python train.py --num_hidden_layers=18 --hidden_size=256 --num_attention_heads=2 --num_key_value_heads=2 --head_dim=128 --intermediate_size=704 --vocab_size=8192 --hidden_act="swiglu" --norm="rmsnorm" --norm_place="pre" --norm_eps=1e-06 --positions="rope" --rope_theta=10000.0 --rope_fraction=0.75 --qk_norm=false --attn_scale=0.0884 --bias="none" --tie_word_embeddings=false --parallel_block=false --init="normal" --init_std_qkv=0.0265 --init_std_o=0.00442 --init_std_up=0.0265 --init_std_down=0.00442 --optimizer="adamw" --learning_rate=0.0015 --beta1=0.9 --beta2=0.98 --weight_decay=0.08 --lr_head=0.00788 --max_grad_norm=0.5 --warmup_steps=210 --schedule="wsd" --decay_fraction=1.0 --decay_shape="linear" --final_lr_fraction=0.0 --batch_tokens=32768 --max_seq_len=512 --doc_mask=true --train_tokens=257800000 --max_steps=7868 --dataset="wikipedia_en"
MLP neurons of a small language model. Each row is named by its layer, matrix (gate and up: input weights) and neuron, and shows model dimensions 64-127. Each number is 50 + 15 x the weight over its row's rms, rounded and kept within 0 to 99. A neuron's up and down rows have the sign that makes its largest values positive.
A block is one neuron, or neurons of one layer that tend to fire together. After each block is what it responds to, as a language model described it from the Wikipedia text at the highest values.

L8.gate353:38 01 37 33 67 40 47 28 32 54 59 50 35 55 63 43 19 60 17 64 64 36 59 55 48 53 25 51 59 48 47 53 03 52 52 45 58 57 59 54 62 53 54 38 36 54 47 58 32 37 37 64 52 66 48 47 48 75 50 40 19 48 60 44
L8.up353:39 36 60 41 45 30 61 47 40 67 73 50 58 47 42 71 47 38 48 50 53 46 11 57 49 49 31 53 48 47 54 70 35 37 49 32 52 65 64 40 38 25 51 40 37 74 60 42 54 43 75 27 79 86 51 68 76 86 47 39 43 26 64 46
Description: Copula after subject. Main verb such as is, was, has right after a long subject, mostly the opening line of a biography or article, e.g. "(born 1994) is", "Motel, … is".

L8.gate403:53 40 35 35 67 65 48 72 22 65 38 46 46 49 79 36 21 42 33 55 31 66 41 42 24 31 33 48 42 52 68 36 44 48 66 56 45 85 55 59 48 57 61 28 75 39 50 50 62 68 58 29 45 50 58 54 33 49 55 41 40 66 31 57
L8.up403:46 62 56 16 60 64 43 67 46 33 37 36 47 40 42 39 48 51 53 53 50 63 62 39 40 43 37 71 49 41 74 39 54 52 20 46 64 62 23 49 68 47 64 39 49 29 54 61 59 64 55 61 47 41 54 42 69 48 50 56 48 53 25 29
Description: Number-sequence continuation digits. Digits or separators partway through a number whose next digit is predictable: the invisible mark opening decimal coordinates after DMS forms, year-range digits (1994–95, 2014–15), years like 1995.

L12.gate351:52 64 61 74 54 52 45 51 06 63 49 38 44 64 53 36 37 37 49 56 47 54 43 39 58 39 44 55 48 47 43 45 29 49 43 45 62 63 80 42 52 40 57 42 34 48 47 52 39 67 51 63 59 30 29 61 81 68 60 42 26 57 65 36
L12.up351:40 10 45 39 52 45 49 54 57 54 54 57 45 41 63 61 50 41 42 55 28 23 52 68 52 46 48 41 45 45 62 62 54 32 51 46 60 34 57 60 53 48 65 59 44 52 77 53 44 36 57 58 64 54 60 54 42 43 26 63 75 73 37 60
L12.gate443:59 32 50 64 73 43 49 35 44 49 50 28 58 67 61 31 71 52 43 46 55 60 46 45 59 54 46 38 44 69 43 72 49 63 62 47 49 46 52 80 50 42 47 44 64 44 62 25 32 60 52 55 51 53 48 49 85 49 55 40 55 61 56 65
L12.up443:48 60 47 53 37 47 60 68 56 78 52 64 43 80 38 31 68 69 67 55 41 54 48 34 45 30 45 49 84 23 25 35 50 37 61 38 79 52 49 65 71 51 66 45 47 61 63 60 45 66 28 57 56 51 47 46 34 68 32 43 43 35 56 29
L12.gate598:57 33 34 50 43 32 40 32 44 52 72 21 66 55 27 59 19 47 48 42 69 89 61 17 29 35 48 62 36 71 61 46 57 61 43 31 73 36 64 55 31 75 37 42 58 52 35 59 74 56 27 46 71 48 17 60 44 55 65 48 18 65 38 18
L12.up598:56 62 59 57 63 74 89 47 36 49 45 56 41 55 61 83 52 33 36 66 58 44 34 44 57 56 34 38 40 22 53 51 73 54 36 53 73 30 81 54 61 55 53 57 50 55 40 43 35 46 57 55 38 52 53 62 33 48 47 46 64 61 74 33
L12.gate691:59 84 56 39 63 52 33 52 59 62 73 35 41 57 48 33 29 67 41 60 47 55 92 51 39 37 63 51 35 80 51 37 46 50 61 53 42 38 68 65 65 50 46 34 61 55 66 30 53 59 58 34 51 57 42 31 40 59 65 60 27 30 47 57
L12.up691:69 64 66 70 47 67 32 62 59 27 38 39 56 63 48 59 63 65 44 57 46 70 65 63 60 75 33 71 30 55 60 13 40 49 69 46 44 42 69 58 57 47 44 52 53 40 33 67 31 52 55 31 47 59 77 57 51 59 52 59 68 33 44 27
Description: Mid-token number and name continuations. Inner pieces of multi-token numbers and names, such as years (1-9-38), table cells before digits, and name fragments (Myrt-le, Jane-iro).

L12.gate61:55 46 66 53 79 53 55 30 44 65 48 68 30 41 48 80 61 82 27 73 47 62 45 38 56 45 40 96 22 31 53 60 21 55 46 76 69 43 45 27 70 40 38 37 32 17 52 52 56 57 74 33 46 43 07 61 66 56 34 71 35 35 40 38
L12.up61:61 90 65 45 70 51 43 65 64 47 43 69 46 56 49 50 53 54 39 61 67 61 66 58 50 69 69 63 55 51 33 86 57 61 51 70 51 52 55 66 29 41 66 71 63 36 41 66 63 60 51 58 25 55 56 62 48 47 62 41 55 18 51 64
L12.gate338:36 67 63 28 60 38 32 42 58 60 33 54 76 61 66 33 61 36 40 53 45 44 45 63 47 36 60 87 43 30 30 52 42 15 83 68 30 68 41 32 50 29 71 72 63 52 52 51 61 29 41 47 62 42 25 39 49 52 65 53 37 42 30 32
L12.up338:36 49 35 65 44 57 41 43 39 54 36 48 70 44 82 37 53 34 54 55 34 72 66 49 32 48 52 65 60 33 58 82 38 58 24 54 62 33 25 62 55 40 58 26 63 10 62 65 63 62 49 52 46 43 65 25 55 33 51 66 46 36 60 41
L12.gate339:55 48 40 51 64 43 51 58 37 91 43 92 52 70 36 34 54 70 79 77 54 71 52 49 35 41 47 58 39 28 54 63 15 67 36 57 55 33 61 25 51 41 47 41 38 50 57 16 55 32 66 40 49 89 33 61 46 53 45 73 66 41 61 66
L12.up339:68 37 66 40 53 41 29 49 45 68 59 46 68 73 63 19 52 66 32 63 62 46 70 48 32 64 64 75 62 68 61 77 42 54 21 59 63 58 54 50 46 60 42 29 36 35 63 50 46 69 40 49 36 53 45 61 36 54 46 56 44 76 68 88
L12.gate674:48 44 25 49 48 39 63 44 33 40 43 70 36 25 55 75 49 76 31 43 27 47 57 46 50 66 61 34 62 19 48 55 49 40 48 75 59 35 46 70 68 40 59 02 77 25 61 59 56 81 68 68 51 47 46 47 45 47 75 44 16 59 47 39
L12.up674:47 59 17 43 53 63 35 65 48 52 56 56 56 72 90 50 66 71 67 61 40 55 62 67 24 39 35 64 41 50 50 33 71 46 52 61 48 77 37 40 34 35 41 37 40 38 38 56 64 37 34 46 31 66 55 66 65 55 59 47 54 59 59 36
Description: Role-assigning predicate verbs. Verbs right after a person subject that introduce a role, status or event, mainly in biographies, such as he was, served as, worked as, played.

L14.gate16:33 52 51 23 57 42 44 59 59 44 53 31 46 42 61 32 37 57 46 37 47 17 53 55 34 74 20 47 31 59 57 55 75 41 25 51 24 38 51 64 57 53 39 59 47 46 18 44 03 48 65 22 80 51 35 55 27 50 45 42 52 31 45 48
L14.up16:51 63 35 58 51 50 36 61 56 38 60 30 40 41 59 41 49 55 55 77 31 82 35 40 56 40 47 33 40 61 63 65 46 24 72 31 39 51 34 68 54 69 53 51 46 49 59 62 38 73 35 33 45 57 68 41 27 39 79 53 46 17 62 64
L14.gate45:08 48 85 31 49 57 57 65 67 77 65 50 36 60 38 38 18 74 58 60 56 53 63 58 41 63 27 42 47 75 61 64 39 36 38 50 61 45 50 59 26 50 34 62 46 40 40 40 52 38 61 78 53 57 63 75 43 71 32 38 56 52 40 48
L14.up45:55 55 67 61 46 70 25 82 68 52 31 63 56 33 49 41 53 62 85 56 41 79 48 37 13 45 25 52 52 53 80 34 37 44 55 44 28 47 47 64 39 29 45 85 53 35 37 58 41 51 75 28 53 52 48 54 35 33 23 58 47 46 33 25
L14.gate69:35 15 49 54 32 31 35 60 55 50 38 42 30 56 43 59 68 60 47 44 78 71 31 40 46 57 62 62 52 54 35 54 47 57 14 39 64 33 43 47 56 63 55 49 26 50 21 13 48 55 58 42 64 65 60 39 83 32 44 52 74 61 66 50
L14.up69:57 63 53 56 10 77 70 43 25 55 61 59 65 49 65 31 58 61 27 32 33 38 43 22 21 22 46 45 43 39 43 58 50 54 54 51 24 71 51 43 50 47 51 53 57 45 37 51 61 54 52 26 70 66 56 52 39 62 33 64 53 50 21 50
L14.gate106:21 29 21 45 43 56 61 54 37 40 69 33 18 55 43 45 13 49 48 32 56 63 51 44 56 46 48 69 61 49 65 27 46 53 52 68 59 40 63 53 48 59 66 51 46 62 52 29 52 99 21 76 53 39 46 54 49 34 58 48 44 38 58 29
L14.up106:33 59 71 59 48 77 73 66 67 43 40 29 39 66 55 53 64 88 57 42 54 51 27 56 51 39 65 70 65 61 50 36 76 22 89 51 65 69 47 46 17 28 52 66 67 68 34 62 46 63 53 49 28 38 39 52 54 29 20 30 38 65 52 47
L14.gate113:29 57 48 22 77 72 47 37 63 61 51 24 44 50 50 43 38 53 55 35 42 37 50 40 33 36 43 61 69 34 50 64 38 35 24 38 60 72 49 86 26 43 31 35 52 22 30 17 23 59 42 57 68 25 30 29 55 51 48 33 70 48 35 56
L14.up113:58 34 75 68 42 45 57 39 48 17 54 30 57 53 49 42 38 48 38 45 73 30 63 33 51 52 68 74 38 49 58 49 62 41 59 37 60 55 66 44 47 46 56 36 54 42 57 44 31 53 46 43 63 57 32 51 52 32 65 61 26 63 67 56
L14.gate271:46 73 65 21 57 56 53 71 27 45 38 64 34 54 36 39 40 61 67 36 73 72 12 19 53 38 31 57 48 57 61 64 54 35 59 73 54 64 40 54 32 38 66 84 39 51 29 42 52 60 54 41 62 22 49 64 70 47 68 45 45 56 41 49
L14.up271:57 37 61 58 64 55 54 67 68 47 75 56 37 78 72 09 50 20 56 20 31 26 31 23 54 31 59 49 60 50 77 30 62 43 46 35 47 61 62 54 62 66 74 67 76 60 43 36 49 64 52 59 67 72 55 44 53 51 18 37 39 33 67 59
L14.gate288:60 55 58 23 72 13 43 85 35 46 61 56 40 55 36 39 56 53 35 49 29 64 44 27 29 47 34 60 55 75 40 56 38 45 22 55 32 30 60 41 59 53 40 11 68 18 71 35 72 38 44 42 58 49 60 47 66 45 50 49 47 54 50 62
L14.up288:54 50 57 47 42 32 77 45 40 42 62 53 32 56 47 50 48 37 64 51 55 43 46 05 61 60 69 46 33 43 32 27 56 42 37 23 78 50 55 62 54 47 39 37 44 63 22 29 31 34 43 70 67 56 35 34 38 46 63 48 69 45 53 33
L14.gate395:53 05 78 48 41 50 69 42 71 67 51 43 69 63 51 36 42 74 44 52 51 55 44 51 24 24 60 30 21 69 35 45 49 30 40 42 39 71 41 62 57 64 50 50 51 58 47 22 45 30 35 61 60 39 41 55 81 60 70 59 20 68 45 54
L14.up395:32 62 50 55 37 93 50 43 67 51 34 59 54 70 24 49 59 67 51 78 73 65 80 43 38 63 55 29 46 37 47 66 46 37 48 46 44 69 46 59 13 37 61 43 18 39 52 50 47 42 52 70 52 70 58 69 70 24 46 40 43 48 36 38
L14.gate402:34 43 47 62 34 61 66 45 54 45 62 21 66 63 65 52 29 49 57 48 57 68 18 56 40 45 50 69 45 70 28 47 44 62 68 14 60 40 57 65 30 54 88 44 62 78 59 55 57 71 54 70 54 44 57 53 58 51 53 44 48 64 70 54
L14.up402:47 50 58 70 51 54 67 47 73 55 46 57 77 62 46 58 70 41 41 49 46 72 48 48 52 57 32 55 83 30 53 64 60 62 41 18 48 41 52 66 36 47 49 56 53 60 63 61 31 70 47 49 21 38 62 53 57 46 32 50 28 46 62 70
L14.gate475:55 41 54 64 66 46 40 34 49 44 31 61 41 64 28 54 61 35 73 74 30 61 51 33 45 50 42 58 36 10 47 70 52 55 49 54 43 51 51 34 59 52 74 24 77 40 49 47 63 60 63 27 48 37 59 58 47 52 72 31 47 29 41 58
L14.up475:53 49 49 56 21 67 44 39 55 66 28 44 66 62 43 38 37 27 33 33 49 55 30 64 50 60 64 51 71 52 31 62 58 35 40 59 71 14 55 39 76 28 53 64 56 63 52 36 52 38 51 57 58 74 38 30 14 58 43 28 61 48 34 31
L14.gate477:38 43 61 45 79 40 64 39 40 74 62 44 45 76 53 46 44 45 71 32 46 37 44 60 57 28 48 65 55 32 70 35 43 88 52 62 54 67 74 58 59 77 44 48 58 53 32 26 28 44 58 55 41 21 59 50 37 15 41 53 39 42 50 64
L14.up477:43 61 53 78 59 73 44 46 69 50 18 31 20 58 50 48 62 55 55 39 60 36 57 57 42 55 56 40 36 57 44 51 35 42 36 23 40 41 25 57 34 50 51 53 49 75 49 65 54 75 38 54 49 65 37 51 57 62 53 10 33 86 57 53
L14.gate484:57 38 51 62 47 60 59 53 65 40 65 59 29 44 31 50 23 62 55 42 37 56 40 69 36 26 45 50 47 61 40 39 30 48 45 80 64 26 52 39 61 43 66 42 31 33 59 40 30 39 83 39 33 62 74 39 63 47 15 54 60 45 43 45
L14.up484:40 28 35 78 46 54 47 42 47 44 60 20 53 64 42 69 55 64 69 86 94 65 51 42 68 47 63 44 49 54 45 35 83 84 46 74 57 51 43 62 39 56 81 31 57 47 36 57 51 50 62 75 54 41 60 62 49 69 36 47 67 31 78 48
L14.gate485:60 58 09 42 65 35 34 63 58 54 50 37 41 61 46 74 42 63 58 48 40 40 58 12 53 51 56 68 57 45 32 51 35 75 53 72 69 38 46 64 57 43 46 31 57 49 48 31 24 36 11 68 54 70 31 36 60 55 60 36 31 58 61 47
L14.up485:48 61 63 74 43 34 39 41 50 26 53 37 59 24 68 39 57 19 18 26 55 45 46 35 29 17 30 42 56 43 52 31 67 44 27 32 33 38 81 39 24 34 38 66 62 54 63 36 16 29 43 64 36 43 55 30 45 61 61 48 79 57 54 50
L14.gate496:31 35 59 46 72 64 31 66 51 37 46 23 31 22 32 32 55 54 63 44 38 34 39 50 36 65 37 30 41 26 49 58 61 34 26 50 63 46 63 75 63 59 54 41 50 59 59 75 44 49 58 48 34 56 68 65 32 65 45 44 57 64 78 70
L14.up496:37 65 56 41 52 40 42 62 53 31 67 43 45 49 54 68 83 33 50 48 21 30 50 52 60 39 63 12 38 83 41 49 55 36 41 69 53 22 90 70 35 47 35 65 82 43 46 39 46 37 74 47 30 43 44 41 52 46 49 68 32 27 48 63
L14.gate536:54 39 63 33 67 80 36 69 49 59 54 34 48 25 59 46 39 73 33 63 55 51 35 64 23 65 41 88 51 44 77 44 43 20 72 47 51 39 73 26 56 52 47 38 90 53 22 42 57 77 63 28 55 81 38 49 52 50 38 72 60 44 53 66
L14.up536:36 29 50 73 65 49 66 55 42 57 78 37 19 62 67 54 62 41 57 78 69 33 46 41 28 30 32 28 46 45 35 53 28 55 52 21 68 46 66 61 24 37 39 39 45 70 36 47 62 50 37 51 51 45 59 34 38 49 43 53 42 36 43 35
L14.gate552:36 35 69 59 36 32 49 57 51 50 46 35 77 47 59 62 42 82 68 55 69 70 68 37 57 47 42 42 52 55 41 77 51 59 53 41 40 71 45 51 40 72 83 21 54 52 34 50 64 60 31 58 60 06 57 50 44 39 48 67 34 62 77 65
L14.up552:47 41 46 33 74 51 85 50 58 61 48 38 38 69 53 30 66 62 67 36 42 59 42 48 53 84 60 48 57 64 21 55 37 33 41 32 53 58 38 63 39 60 35 52 71 72 45 59 25 66 29 61 42 56 23 26 44 35 34 43 33 62 52 61
Description: Inside multi-digit numbers. Digits and pieces partway through numbers such as years, dates, coordinates and table cells (the 8 in 1840s, 9 in 1935); also mid-word pieces of names.